From a checkpoint of a small transformer trained on Wikipedia.
Size: 8 layers, width 768, 6 heads of 128 (1 for keys and values), MLP 2048 SwiGLU, vocabulary 32000, 97.9M parameters.
Architecture: RMSNorm before each block, rotary positions, no biases in attention or MLP, untied embeddings.
Training: a variant of Muon for these matrices, 1066M tokens, 8133 steps.
MLP neurons of a small language model. Each row is named by its layer, matrix (gate and up: input weights) and neuron, and shows model dimensions 144-239. Each number is 50 + 10 x the weight over its row's rms, rounded and kept within 0 to 99. A neuron's up and down rows have the sign that makes its largest values positive.
After each neuron's rows, "fires after" lists the tokens most often just before its 100 highest values on Wikipedia text that the model never trained on. A number after a token or word is its count.

L2.gate1531:68 63 64 54 61 43 52 76 53 43 40 51 27 39 46 37 63 41 63 56 55 49 44 40 57 49 52 65 50 43 53 47 52 49 54 53 52 73 38 49 64 59 55 49 63 53 56 45 62 46 56 49 47 46 57 46 29 55 50 66 35 59 79 50 39 41 44 36 55 45 62 50 43 52 64 69 70 54 45 46 40 60 44 43 69 49 78 53 57 55 52 64 64 71 55 36
L2.up1531:62 50 46 55 58 58 53 45 49 47 48 65 56 40 50 52 70 66 57 57 60 40 45 26 49 34 75 52 42 41 53 44 48 47 31 57 55 39 50 44 58 39 57 62 61 54 56 47 51 43 42 66 43 20 57 45 60 56 39 44 49 46 63 38 35 32 31 31 58 64 61 56 63 57 46 60 43 36 56 41 54 50 52 43 58 45 74 51 42 49 62 60 51 61 46 40
fires after: "\n" 98

L2.gate1948:37 65 50 49 49 42 28 47 53 59 40 46 67 53 48 64 61 50 60 54 61 61 68 45 61 61 42 44 50 42 60 61 47 37 36 48 63 44 52 53 62 45 37 56 29 60 36 53 52 35 50 47 62 34 44 44 48 46 69 30 55 48 47 55 47 44 66 45 64 52 28 41 45 58 40 61 53 50 50 45 40 46 64 59 40 60 52 59 55 47 53 33 53 41 47 57
L2.up1948:39 68 55 38 37 52 43 38 61 42 52 47 47 52 57 70 54 58 57 52 50 38 68 42 56 44 71 71 51 62 42 49 42 57 23 40 60 46 55 53 30 47 45 55 40 53 69 54 54 62 56 66 50 48 37 54 58 70 48 56 24 67 64 48 49 63 49 56 59 43 38 57 54 47 48 35 43 51 49 45 54 45 58 47 38 60 47 52 38 55 62 52 32 46 68 39
fires after: "." 44, "," 9, ")" 5, " ft" 4

L2.gate1859:47 52 46 42 33 51 54 50 56 44 58 39 58 21 53 52 55 51 57 42 68 47 54 52 34 57 58 51 53 43 29 50 51 66 34 45 58 71 49 45 37 46 51 47 57 53 48 47 53 39 62 67 56 20 39 60 63 47 50 48 49 46 45 61 43 58 55 47 52 46 36 61 46 49 53 48 41 33 56 50 68 53 51 66 62 60 46 67 45 48 46 36 48 58 48 50
L2.up1859:39 46 54 56 60 56 47 36 43 53 52 33 61 46 60 50 51 46 46 52 32 51 65 44 51 65 45 45 57 54 45 62 52 57 52 53 58 64 50 54 44 62 55 49 51 61 50 58 52 46 49 56 62 32 35 36 59 35 27 45 49 53 29 71 39 39 49 44 72 33 61 58 32 48 54 33 61 60 59 69 41 67 46 54 41 42 51 42 65 53 39 56 41 42 54 42
fires after: " |" 38, ":" 15, " —" 14, "," 5, "\n" 4

L2.gate1002:48 73 55 54 54 38 42 34 34 54 45 50 39 40 32 56 54 36 37 45 57 61 72 33 46 60 53 49 54 54 48 40 64 63 55 53 58 54 46 56 44 38 51 47 49 44 55 48 44 37 52 39 54 47 54 57 38 60 50 48 64 48 60 44 53 45 45 47 48 62 36 68 61 60 55 63 49 57 53 37 59 52 42 51 53 62 49 51 45 70 53 63 58 47 51 59
L2.up1002:70 60 58 43 54 44 55 40 54 54 59 44 56 55 41 49 59 34 41 39 48 35 52 39 50 57 45 39 44 36 59 35 36 60 51 51 49 49 53 55 52 58 39 46 49 48 47 47 43 52 58 55 59 63 51 44 46 50 38 64 35 64 56 65 48 61 45 58 31 49 49 52 65 74 45 31 41 55 63 48 44 39 53 49 37 59 62 56 40 55 49 55 53 37 76 59
fires after: "\n" 93

L2.gate1893:70 45 50 49 48 49 57 46 45 50 49 24 49 55 22 48 58 66 54 43 52 55 39 33 50 46 51 37 69 49 46 47 34 35 34 51 50 51 41 59 55 58 41 61 35 70 44 32 67 48 50 58 59 34 44 42 54 51 38 34 63 48 45 45 49 61 40 45 50 36 57 50 44 44 58 50 48 37 48 22 54 41 53 56 49 50 35 56 43 48 47 51 47 45 48 43
L2.up1893:53 59 43 28 57 69 75 54 48 46 39 53 66 63 38 74 53 47 50 54 45 36 34 47 41 72 52 47 45 62 44 56 53 28 20 59 63 28 50 48 39 65 56 53 54 46 56 32 50 53 63 71 39 58 52 51 61 49 46 52 45 53 47 51 51 71 54 69 42 30 40 51 63 39 54 43 41 52 49 49 52 43 61 64 44 57 53 67 55 26 38 61 49 59 54 57
fires after: " the" 22, " The" 20, "The" 11, "." 7, "," 5, " his" 4

L2.gate1451:57 48 55 35 60 61 23 46 52 51 39 40 52 49 46 63 45 45 60 53 23 47 51 55 55 37 53 58 47 26 47 68 40 47 42 37 53 42 48 42 33 65 36 55 41 45 53 40 60 41 49 44 47 59 39 44 51 47 30 44 36 83 61 54 53 56 59 45 41 67 57 49 46 50 39 58 65 40 46 40 46 27 56 38 44 39 60 52 43 40 34 58 41 51 30 54
L2.up1451:52 45 49 48 46 56 42 40 60 62 46 51 60 56 52 45 59 76 53 64 51 54 33 38 44 72 66 47 33 42 49 41 37 55 58 40 55 50 58 44 74 57 55 61 37 58 39 41 78 60 61 65 44 58 50 52 28 54 47 60 42 59 37 47 69 36 32 25 66 37 43 42 52 52 55 51 59 38 72 37 36 43 46 42 48 61 62 46 62 37 53 53 41 42 37 29
fires after: " was" 24, " is" 18, "," 6, " been" 5, " be" 5

L2.gate116:53 67 53 39 65 57 62 80 53 32 43 41 50 57 54 54 56 53 36 44 50 63 47 45 35 63 28 53 44 40 50 42 46 49 48 47 45 67 54 44 65 46 68 53 49 66 47 60 60 39 64 55 40 51 60 54 62 42 27 46 30 57 51 50 63 39 34 55 55 38 65 42 46 25 53 40 50 60 54 49 50 46 63 37 35 50 42 63 62 71 35 62 56 44 56 46
L2.up116:58 68 40 52 44 45 59 57 31 49 61 42 60 53 30 50 54 41 57 53 50 59 35 40 59 69 43 45 41 44 53 27 42 42 55 47 42 51 61 56 54 49 66 40 57 47 46 47 56 43 56 51 41 55 51 66 53 47 52 52 52 51 61 38 52 49 29 47 45 53 51 51 49 39 67 28 64 52 49 54 74 48 67 67 45 40 43 45 50 44 48 51 45 53 51 58
fires after: " (" 18, " \"" 15, " in" 10, "-" 9, " and" 7, " |" 5

L2.gate1053:44 43 51 51 55 53 48 53 60 31 50 55 39 45 49 55 70 45 58 37 43 55 46 36 47 35 44 50 47 60 55 58 29 56 42 40 48 60 54 66 43 49 53 55 68 48 45 54 31 37 59 57 42 38 42 51 45 42 41 48 44 72 54 51 44 60 48 41 48 43 53 59 50 54 49 35 48 40 62 39 58 48 43 47 64 52 59 70 29 57 59 42 48 42 57 41
L2.up1053:56 56 54 68 58 50 44 47 78 46 39 62 45 42 50 58 39 54 40 46 69 59 56 50 53 65 32 47 55 74 58 77 40 65 40 47 39 62 56 44 57 23 51 62 36 43 59 39 42 34 53 48 59 47 30 57 30 54 47 44 66 60 41 41 49 39 45 45 56 67 56 40 58 52 59 53 56 36 57 61 55 60 32 41 34 49 44 58 55 52 46 54 50 17 48 46
fires after: "==" 45, "\n" 21, " ==" 12

L2.gate1245:50 45 49 65 70 40 57 44 63 57 62 57 52 68 47 43 55 65 36 60 52 51 72 56 50 55 47 66 46 42 65 33 67 45 48 71 50 44 48 51 43 44 40 37 46 43 41 48 51 70 67 72 47 46 46 62 53 37 50 52 62 34 52 61 56 42 48 33 67 68 57 61 60 59 42 43 44 50 67 41 47 59 52 65 38 40 53 27 47 48 36 51 32 44 58 56
L2.up1245:38 43 52 41 38 46 49 51 58 45 52 59 60 73 42 52 36 58 30 63 51 60 63 56 61 67 49 36 54 61 43 41 57 39 54 51 56 55 57 56 55 56 54 42 50 58 42 44 44 55 61 57 25 56 48 42 51 48 43 49 56 78 38 56 60 65 44 57 60 53 57 57 49 62 55 39 54 63 58 57 48 43 48 44 40 43 40 70 63 48 46 41 51 43 63 44
fires after: " to" 49, " he" 5

L2.gate1786:56 52 58 47 45 49 37 65 47 53 70 46 63 44 40 57 70 51 80 63 40 58 54 56 49 54 26 64 42 58 54 46 42 56 57 46 45 44 64 38 45 52 47 50 56 63 51 39 62 56 73 45 47 55 49 54 52 52 60 53 70 38 55 21 64 36 48 52 44 45 43 58 56 53 58 67 60 56 62 33 50 48 38 62 54 70 52 71 51 57 50 48 46 61 62 52
L2.up1786:52 58 54 52 41 50 45 58 37 45 54 40 39 49 48 47 68 51 80 60 34 59 38 35 55 63 45 50 41 58 73 52 53 51 53 73 53 38 65 46 46 43 52 62 61 75 45 39 57 35 43 51 38 61 48 54 59 46 45 45 58 45 59 29 60 38 54 55 34 42 53 46 56 57 56 53 54 49 52 47 66 51 33 53 66 60 37 53 61 58 43 43 47 56 49 43
fires after: "\n" 79, " U" 4

L2.gate1741:47 41 59 60 47 36 55 71 30 56 42 67 52 26 37 38 53 60 41 50 56 49 26 43 51 46 43 57 59 50 37 46 30 49 56 45 42 40 50 58 39 45 43 46 55 31 48 35 51 38 62 45 50 53 64 44 42 33 33 56 34 54 51 48 48 30 48 51 51 48 51 60 32 40 37 43 46 52 50 40 42 48 68 39 54 39 50 43 51 47 58 62 49 46 58 47
L2.up1741:54 50 53 30 59 56 61 49 54 51 40 50 56 44 49 52 39 47 39 52 27 38 31 39 38 45 45 29 39 44 56 57 48 42 53 49 61 52 46 59 43 42 55 49 59 38 47 44 47 41 36 37 39 66 59 44 36 42 63 68 51 39 48 42 46 50 51 57 44 57 33 53 35 58 55 52 43 52 72 50 46 66 33 46 65 36 50 55 51 25 54 38 47 55 41 40
fires after: " the" 37, " (" 7, " The" 6, "The" 4, " \"" 4

L2.gate868:48 42 60 53 63 55 51 40 58 52 38 50 45 50 55 70 74 56 54 43 35 56 37 21 46 52 42 43 51 66 44 48 41 53 50 41 47 75 47 56 45 49 42 57 30 64 46 53 27 51 63 40 48 40 58 54 43 49 43 48 45 53 43 53 54 52 53 68 54 46 65 40 40 34 56 60 26 72 45 50 56 59 61 51 48 56 59 55 40 22 50 57 50 58 42 52
L2.up868:51 69 56 55 38 40 48 46 55 49 55 50 53 65 58 66 41 37 54 62 26 28 32 50 48 48 57 47 59 62 58 37 36 43 72 52 55 53 34 42 65 56 62 57 53 62 39 38 36 56 60 53 32 45 50 56 50 45 44 51 54 48 58 40 51 51 32 53 52 52 31 57 55 40 57 60 65 53 54 46 59 44 67 67 54 40 49 36 53 42 50 54 50 35 46 40
fires after: " (" 52, " \"" 5, " " 5, " a" 4, " the" 4

L2.gate1060:43 55 40 59 51 51 47 45 55 51 35 53 54 40 58 37 35 46 43 44 62 51 53 60 37 57 27 44 40 50 57 26 57 26 57 60 50 59 51 47 58 60 64 46 46 39 52 48 51 70 63 70 51 50 52 37 55 68 60 48 34 51 47 43 61 49 41 44 49 53 24 60 45 57 49 55 33 51 53 50 64 66 36 52 55 48 48 50 46 47 61 44 47 44 48 42
L2.up1060:60 59 50 51 47 56 55 62 61 50 38 55 60 53 42 45 46 63 44 41 56 52 59 43 58 57 50 48 62 34 48 36 31 47 43 60 60 46 47 74 29 62 51 42 41 51 47 36 56 35 49 43 43 48 51 39 66 49 38 43 41 68 42 29 65 46 51 52 22 52 48 43 60 38 46 41 49 50 50 40 43 61 51 41 23 56 58 30 54 55 68 54 63 49 43 56
fires after: "\n" 37, " (" 11, "-" 9, "===" 6

L2.gate789:34 50 43 50 32 53 38 34 56 55 55 59 41 57 39 46 64 36 53 34 32 58 39 50 33 45 57 47 59 58 63 43 55 54 33 42 40 46 55 48 45 38 39 42 48 57 53 67 38 59 63 62 74 57 40 37 52 47 33 37 66 56 31 46 53 48 45 38 42 48 52 57 45 46 68 59 50 58 63 64 53 48 32 44 50 41 47 35 53 45 69 59 56 80 43 47
L2.up789:55 75 57 39 39 52 47 42 68 43 55 63 51 63 54 47 58 46 23 42 56 34 75 49 43 53 57 43 45 49 35 40 43 42 35 46 47 54 60 65 60 61 40 52 43 69 36 48 66 42 38 38 48 38 43 59 55 51 56 67 49 56 36 63 62 55 57 58 39 62 60 47 58 56 49 43 30 45 48 57 42 62 30 64 45 60 38 50 48 59 44 56 49 52 46 60
fires after: " |" 36, "|" 14, " \"" 5, "\n" 4

L2.gate1255:63 46 43 48 36 27 60 59 48 45 31 64 58 44 74 36 52 79 34 38 47 46 77 47 47 51 31 54 52 41 71 44 60 45 51 47 47 45 60 60 47 54 70 45 52 57 65 50 33 55 54 69 48 63 42 48 51 41 48 66 57 48 36 61 69 63 53 46 46 40 46 55 38 58 53 32 55 42 54 47 66 59 75 51 44 36 48 33 61 53 45 47 27 50 36 50
L2.up1255:49 52 49 66 55 38 40 50 61 52 49 48 41 53 58 60 53 69 46 69 61 32 50 57 47 58 40 73 44 44 40 39 64 43 62 67 33 52 60 53 48 35 61 53 50 62 48 41 46 39 65 61 53 62 34 51 49 41 46 69 63 45 45 45 38 57 40 42 58 53 34 41 52 64 53 74 61 58 43 51 45 46 55 48 53 49 29 49 60 33 43 42 37 48 51 52
fires after: " in" 14, " re" 14, " to" 10, " In" 9, " was" 8

L2.gate225:44 38 35 46 44 61 55 48 43 44 49 50 34 46 71 30 45 62 46 53 75 58 45 49 34 64 50 39 44 53 41 47 56 51 46 50 65 68 56 45 54 58 39 49 67 39 58 53 58 38 42 57 48 42 53 58 57 48 36 51 53 47 50 38 43 31 63 58 47 46 60 52 56 40 44 35 46 52 62 57 39 47 49 59 46 42 36 41 62 45 37 46 52 38 35 55
L2.up225:41 44 32 29 45 56 51 49 47 49 70 39 67 44 38 45 61 48 41 50 48 60 41 50 50 74 42 34 39 54 46 46 40 45 51 51 53 70 43 49 40 57 41 48 51 39 52 42 40 42 43 53 46 55 43 62 44 35 49 46 37 52 51 46 42 39 54 53 52 43 56 56 59 31 37 52 47 57 72 42 36 55 34 44 44 69 53 45 62 65 44 69 50 42 53 41
fires after: "-" 42, "==" 7, "===" 5

L2.gate664:52 57 56 41 52 51 24 35 55 34 35 59 51 45 32 43 36 41 62 22 34 47 57 52 35 46 45 35 37 45 56 58 57 42 51 37 52 57 44 48 20 41 50 33 42 55 55 49 54 59 78 44 51 45 62 44 48 57 49 51 48 56 72 51 48 44 49 54 53 43 63 49 43 38 46 43 42 50 51 49 62 45 36 45 53 41 44 63 48 60 38 53 43 50 61 45
L2.up664:52 52 44 57 49 35 26 44 53 42 34 50 55 49 45 40 55 42 65 31 41 62 66 49 40 50 45 44 29 58 53 47 65 69 58 48 54 40 32 56 55 52 54 54 50 48 48 48 54 56 44 64 56 44 53 67 44 50 59 32 43 30 66 38 60 55 48 47 50 64 42 40 38 38 55 41 51 52 42 47 45 57 54 42 58 49 46 39 48 72 35 58 30 61 41 38
fires after: "\n" 46, "." 16, " " 5, " 1" 5, " |" 5

L2.gate409:35 32 37 31 56 52 45 47 42 39 47 32 51 53 59 59 47 56 55 35 41 45 42 52 42 59 36 47 42 69 50 51 43 49 62 58 63 46 55 60 56 44 41 77 41 50 39 43 47 72 51 61 62 48 59 59 55 44 44 49 55 28 61 68 59 48 54 48 44 63 60 51 52 65 45 55 31 60 51 55 49 51 52 54 58 52 42 57 55 42 43 46 48 66 30 40
L2.up409:44 53 52 38 55 58 43 46 45 35 30 38 48 71 61 63 47 68 57 63 38 47 57 58 48 60 60 43 32 48 54 47 54 52 52 62 69 39 47 75 43 30 44 50 43 22 52 44 43 60 75 50 41 53 69 47 45 42 48 42 40 52 56 42 52 61 52 50 39 62 29 60 52 23 45 45 49 34 42 55 62 47 35 44 63 57 69 41 48 70 51 58 59 57 52 38
fires after: "\n" 38, "." 8, "==" 5, " Division" 4, "===" 4

L2.gate699:44 52 50 48 55 28 53 31 59 40 49 67 43 46 42 59 45 64 52 28 52 43 36 43 64 45 46 50 70 69 70 60 51 48 48 46 52 61 48 35 37 58 56 46 45 53 65 40 47 52 66 56 53 38 46 47 44 61 47 48 51 49 71 37 50 43 45 66 49 62 53 50 40 38 52 51 58 51 52 45 47 54 37 57 43 54 32 65 48 42 32 45 53 46 54 52
L2.up699:59 59 64 47 69 43 49 44 47 54 57 48 56 66 64 49 47 53 44 48 56 47 60 58 50 49 66 50 76 90 50 42 62 60 38 46 67 57 62 41 38 63 48 34 42 30 51 37 55 66 46 47 43 21 42 48 49 55 40 58 45 46 66 50 56 44 40 56 58 44 56 42 46 40 62 49 37 47 47 36 45 35 51 53 44 50 72 60 66 47 29 72 35 54 46 31
fires after: "'" 28, " a" 20, " an" 9, " the" 5, " |" 4, ";" 4

L2.gate98:55 72 66 54 54 55 41 38 40 43 29 56 54 55 55 54 58 52 40 48 63 44 56 37 48 34 43 44 27 53 47 48 38 67 43 48 50 52 50 28 45 35 47 53 51 41 60 54 50 49 56 48 56 42 47 58 52 76 56 64 57 67 54 58 53 55 48 61 57 39 52 54 56 57 64 44 49 23 69 51 43 45 57 37 48 66 51 57 64 49 63 64 56 30 47 45
L2.up98:57 54 46 49 62 56 51 60 40 34 51 41 45 54 29 60 45 53 37 66 41 26 44 42 38 36 59 52 51 58 50 52 50 37 68 41 37 62 37 45 45 78 59 37 77 46 51 60 55 35 64 54 62 48 36 34 30 68 63 59 34 61 35 35 36 49 60 62 46 47 56 44 54 64 72 48 51 45 53 37 61 52 53 40 42 66 50 56 49 50 44 45 55 41 36 49
fires after: " " 32, "\n" 9, " m" 7, "===" 5, "C" 4, "---|---|---|---|" 4

L2.gate1631:64 33 43 57 63 54 67 41 62 63 53 47 53 39 36 52 52 52 51 46 53 44 63 36 42 38 63 39 62 48 51 63 52 58 58 68 55 48 53 44 34 34 60 46 45 55 53 53 64 50 50 55 44 56 48 39 57 41 56 51 47 40 35 39 55 66 47 58 52 61 54 45 46 55 57 48 61 52 54 46 43 37 49 36 68 31 43 57 51 59 69 58 45 46 51 44
L2.up1631:62 55 51 61 54 51 30 56 48 73 46 63 66 38 40 51 51 59 52 47 58 51 49 48 51 65 54 41 54 56 45 51 37 49 63 44 56 39 42 45 58 48 46 53 57 47 56 66 50 53 42 55 29 52 30 48 44 73 51 62 56 47 45 53 38 64 49 39 53 50 57 37 54 59 65 51 52 65 65 35 45 56 49 46 62 42 69 51 57 43 47 67 51 42 38 53
fires after: "," 60, ";" 5

L2.gate1528:55 61 44 55 57 52 42 47 63 63 26 49 63 44 44 55 45 62 36 53 50 59 49 48 52 56 47 44 65 57 39 47 52 48 40 65 53 48 54 19 49 45 68 52 49 59 49 44 35 71 50 51 38 40 41 29 63 43 53 46 66 66 38 64 47 22 58 47 54 73 60 55 54 49 59 52 48 36 59 23 47 59 61 50 51 45 33 46 45 40 49 50 50 51 56 49
L2.up1528:61 60 43 46 60 45 46 46 42 48 63 44 65 51 41 47 53 40 33 59 30 57 44 48 55 68 29 60 43 39 50 65 59 61 50 56 55 36 55 20 54 39 51 43 65 59 57 46 36 70 62 46 59 49 29 41 65 43 56 49 51 47 41 49 44 41 44 52 43 49 58 47 49 36 31 59 48 58 48 42 50 53 55 47 47 30 40 55 44 44 45 41 40 55 45 52
fires after: "." 75, "\"." 8, ".\"" 4

L2.gate827:40 77 57 56 44 52 40 45 48 51 47 57 48 60 54 64 54 58 51 67 41 56 54 47 53 45 39 39 47 77 60 53 59 55 63 52 47 42 44 50 41 56 58 50 45 53 65 52 70 63 53 63 52 64 43 40 46 49 57 52 26 59 41 38 43 25 39 48 51 45 63 49 44 61 55 61 61 55 41 54 55 52 65 42 59 61 54 55 33 46 65 32 17 35 57 38
L2.up827:59 63 39 60 62 42 51 34 55 71 57 43 28 53 52 55 52 49 39 18 46 58 47 46 51 58 52 51 59 52 49 62 35 53 58 49 53 52 51 56 45 44 35 59 71 67 47 49 54 53 43 21 60 43 48 49 38 39 53 42 55 33 65 60 37 58 47 45 50 50 38 57 47 41 50 49 55 24 46 41 30 54 51 46 64 63 33 51 17 49 52 43 52 51 38 42
fires after: " this" 18, " that" 14, " same" 10, " following" 5, " each" 4, " the" 4

L2.gate1659:51 71 59 41 50 49 53 56 57 45 62 57 63 47 55 56 61 37 68 51 58 42 42 59 42 39 46 48 50 56 60 59 49 56 62 53 64 51 79 55 28 69 57 44 26 60 48 61 47 25 68 44 55 60 61 55 58 53 47 67 49 51 63 52 55 57 56 46 54 47 56 57 52 51 44 54 28 54 27 43 47 39 56 27 54 56 34 43 52 39 57 48 34 11 43 70
L2.up1659:37 40 57 53 40 49 53 41 53 55 49 49 30 51 48 57 51 47 54 51 52 45 29 52 44 46 44 53 53 48 57 56 48 48 54 46 54 39 58 52 48 44 65 43 61 54 41 57 42 35 58 44 44 42 61 66 31 56 54 43 51 55 56 41 54 65 41 51 61 48 33 73 35 42 46 59 40 56 46 58 52 38 54 41 38 54 42 47 34 49 57 23 40 29 58 66
fires after: " " 23, " this" 12, " each" 11, "\n" 10, " to" 7

L2.gate1748:55 53 50 43 52 40 42 57 26 50 56 66 73 57 47 44 67 52 41 56 45 41 44 40 37 53 60 57 51 68 59 43 33 50 17 41 61 42 54 36 49 45 40 59 55 43 62 52 46 51 55 58 52 51 34 39 52 43 41 57 66 52 41 62 49 63 43 42 75 52 51 48 41 48 42 43 57 52 43 39 50 46 49 76 45 53 44 49 38 42 41 38 52 44 55 44
L2.up1748:43 33 60 61 54 47 56 46 58 52 43 64 31 42 40 40 63 67 45 45 59 62 55 67 49 63 66 47 45 56 54 60 24 56 41 52 36 59 45 46 48 62 38 53 49 29 60 52 49 56 47 50 60 43 31 49 58 52 41 54 57 53 46 63 59 56 60 55 53 55 47 50 63 66 54 38 64 39 47 38 58 46 55 65 55 66 44 50 48 53 44 54 37 56 61 59
fires after: " and" 35, " but" 10, "," 8, ";" 7, "." 6, " |" 4

L2.gate619:42 48 45 57 51 60 46 56 62 35 44 54 51 39 37 37 39 64 52 63 55 53 37 55 39 53 59 63 55 64 43 41 59 38 47 54 54 41 64 48 40 30 57 59 33 45 54 30 46 46 58 58 61 49 37 34 39 42 49 39 68 59 44 47 57 42 46 39 50 58 45 49 51 65 55 45 55 47 56 43 50 55 57 51 34 50 29 49 64 60 36 49 35 50 45 41
L2.up619:29 56 59 32 40 55 59 57 33 65 56 48 46 57 51 52 50 46 57 57 46 59 44 48 52 49 47 54 53 46 58 38 44 44 52 59 54 49 39 55 55 36 55 48 56 52 55 53 59 50 44 67 42 55 28 37 51 54 52 45 54 60 58 34 34 55 42 47 46 65 49 51 52 49 51 56 44 46 54 40 47 41 40 40 66 48 61 65 65 46 50 52 49 65 53 35
fires after: "\n" 65, "." 10, " \"" 8

L2.gate955:58 56 61 38 49 54 51 54 35 59 38 47 73 46 29 45 53 42 57 38 69 60 32 41 45 57 52 58 45 44 50 26 42 60 51 72 61 27 44 55 48 41 48 49 47 49 57 52 52 53 53 40 56 52 48 36 43 51 38 57 69 49 40 49 51 56 35 60 53 50 50 58 60 41 51 60 49 41 42 42 45 40 62 60 45 57 57 47 55 63 63 43 43 60 62 37
L2.up955:65 39 77 42 43 41 55 49 51 52 57 46 72 46 62 39 45 44 62 60 61 49 40 45 49 57 24 58 27 50 62 41 62 54 47 51 67 39 57 47 68 51 48 44 52 37 52 64 52 46 51 56 36 42 54 39 47 45 39 71 62 52 52 47 44 42 34 51 61 46 52 49 51 42 48 51 58 61 45 40 49 48 37 55 38 60 51 37 47 66 59 45 53 60 50 49
fires after: "." 71, "\n" 6, "\"." 4

L2.gate1043:70 65 41 48 57 49 40 57 48 26 59 51 50 38 61 56 54 59 34 54 66 58 41 53 44 54 35 44 47 39 58 54 40 43 45 38 43 51 59 59 60 57 52 29 33 43 56 39 54 47 54 52 32 57 37 55 56 45 63 49 49 50 53 66 46 47 48 37 63 45 51 28 53 70 40 49 58 59 29 33 37 51 53 46 58 53 55 51 45 62 63 46 55 55 39 25
L2.up1043:32 74 48 37 66 62 67 61 51 49 56 40 39 46 37 68 52 64 62 54 51 57 68 47 48 32 43 61 56 47 36 63 53 60 51 73 51 51 38 51 53 46 52 64 54 34 38 60 38 58 52 50 47 57 53 42 25 75 34 40 43 35 59 53 24 65 52 43 51 53 65 68 44 56 54 47 58 55 61 38 51 38 48 40 45 61 61 49 66 32 41 47 34 49 59 56
fires after: "." 88, "\"." 5, ".\"" 5

L2.gate1749:69 46 53 46 41 41 74 46 55 48 45 48 48 52 38 45 66 52 57 60 70 60 41 61 47 39 51 68 47 31 42 42 52 63 51 48 56 42 68 48 58 35 53 54 45 41 49 70 57 43 58 41 60 25 40 51 49 52 58 34 71 52 52 46 59 41 55 39 34 57 60 42 50 53 36 52 42 55 50 48 70 37 39 45 31 74 51 42 36 58 34 60 39 56 53 55
L2.up1749:62 49 47 51 47 54 55 35 44 59 47 54 52 61 53 59 63 54 62 40 69 46 62 44 56 52 32 45 28 36 45 42 57 59 51 46 55 37 54 49 47 48 59 32 63 63 52 55 69 28 45 45 66 58 45 40 39 47 49 41 53 49 46 46 46 46 55 29 42 47 69 59 62 51 61 34 47 42 53 47 44 51 48 45 39 59 50 45 49 51 54 37 47 59 65 38
fires after: "." 34, "s" 9, ")" 6, ".\"" 4

L2.gate1558:56 45 56 43 52 51 52 38 58 36 49 59 67 46 43 57 62 57 45 38 75 60 74 62 31 40 53 21 58 54 47 45 45 57 43 62 58 43 31 47 44 55 52 65 53 55 45 35 33 43 55 58 58 63 34 55 32 57 49 42 47 29 45 38 64 44 55 31 58 58 57 61 49 41 56 52 66 71 41 33 36 55 57 29 50 47 55 36 60 44 45 60 49 52 42 47
L2.up1558:55 42 54 44 42 41 55 46 62 28 63 20 67 43 49 57 51 63 47 42 69 54 63 55 53 39 52 31 61 44 43 47 52 38 45 64 55 47 45 36 56 47 46 54 54 51 57 58 45 54 58 51 37 60 45 58 26 54 61 47 43 53 62 38 66 52 54 53 56 63 48 62 75 57 54 52 78 49 48 51 52 50 56 41 59 48 53 49 42 40 47 64 43 55 45 53
fires after: "." 53, "3.8" 5

L2.gate1204:50 56 41 41 47 50 50 38 40 69 28 69 51 44 61 62 48 59 44 61 53 39 50 50 52 39 49 30 49 53 39 53 56 44 61 51 63 51 43 36 53 31 36 52 38 39 33 60 57 44 61 61 42 44 41 55 33 45 62 45 31 50 63 61 40 50 45 45 37 52 43 39 42 33 43 36 61 53 65 72 26 59 46 45 31 41 44 54 45 48 59 39 49 48 53 44
L2.up1204:50 63 30 50 59 53 56 28 56 58 24 40 31 45 39 49 51 61 42 60 53 32 54 40 54 41 56 43 39 50 49 45 54 55 58 59 68 44 36 40 44 42 55 47 40 50 41 45 47 42 68 58 59 54 47 49 39 53 62 38 41 56 56 57 59 66 51 58 42 41 42 45 40 36 56 48 52 43 36 43 45 48 42 36 29 46 74 55 46 44 48 49 36 64 59 53
fires after: "\n" 72, "==" 7, " A" 6

L2.gate1111:46 41 60 44 55 44 49 46 35 60 52 41 73 32 68 51 61 51 43 49 49 26 59 46 48 51 62 49 51 67 65 34 41 51 52 40 41 53 59 61 57 70 61 59 55 51 34 44 58 45 42 56 40 50 58 26 35 48 44 56 42 44 47 42 51 45 42 63 51 51 59 51 59 58 54 51 36 44 38 67 29 47 57 50 69 30 66 61 46 54 45 63 54 60 54 54
L2.up1111:55 43 57 49 66 44 49 34 53 59 46 59 63 52 39 56 66 56 59 48 28 38 56 42 53 57 41 47 35 38 50 43 20 57 45 51 56 38 45 61 55 41 43 58 38 42 32 63 46 55 43 59 34 40 46 42 48 47 47 37 70 49 71 54 49 53 34 62 52 63 54 55 62 49 53 49 39 38 45 54 37 45 63 55 80 40 56 64 60 45 42 56 57 42 59 36
fires after: "\n" 32, "-" 10, "|" 8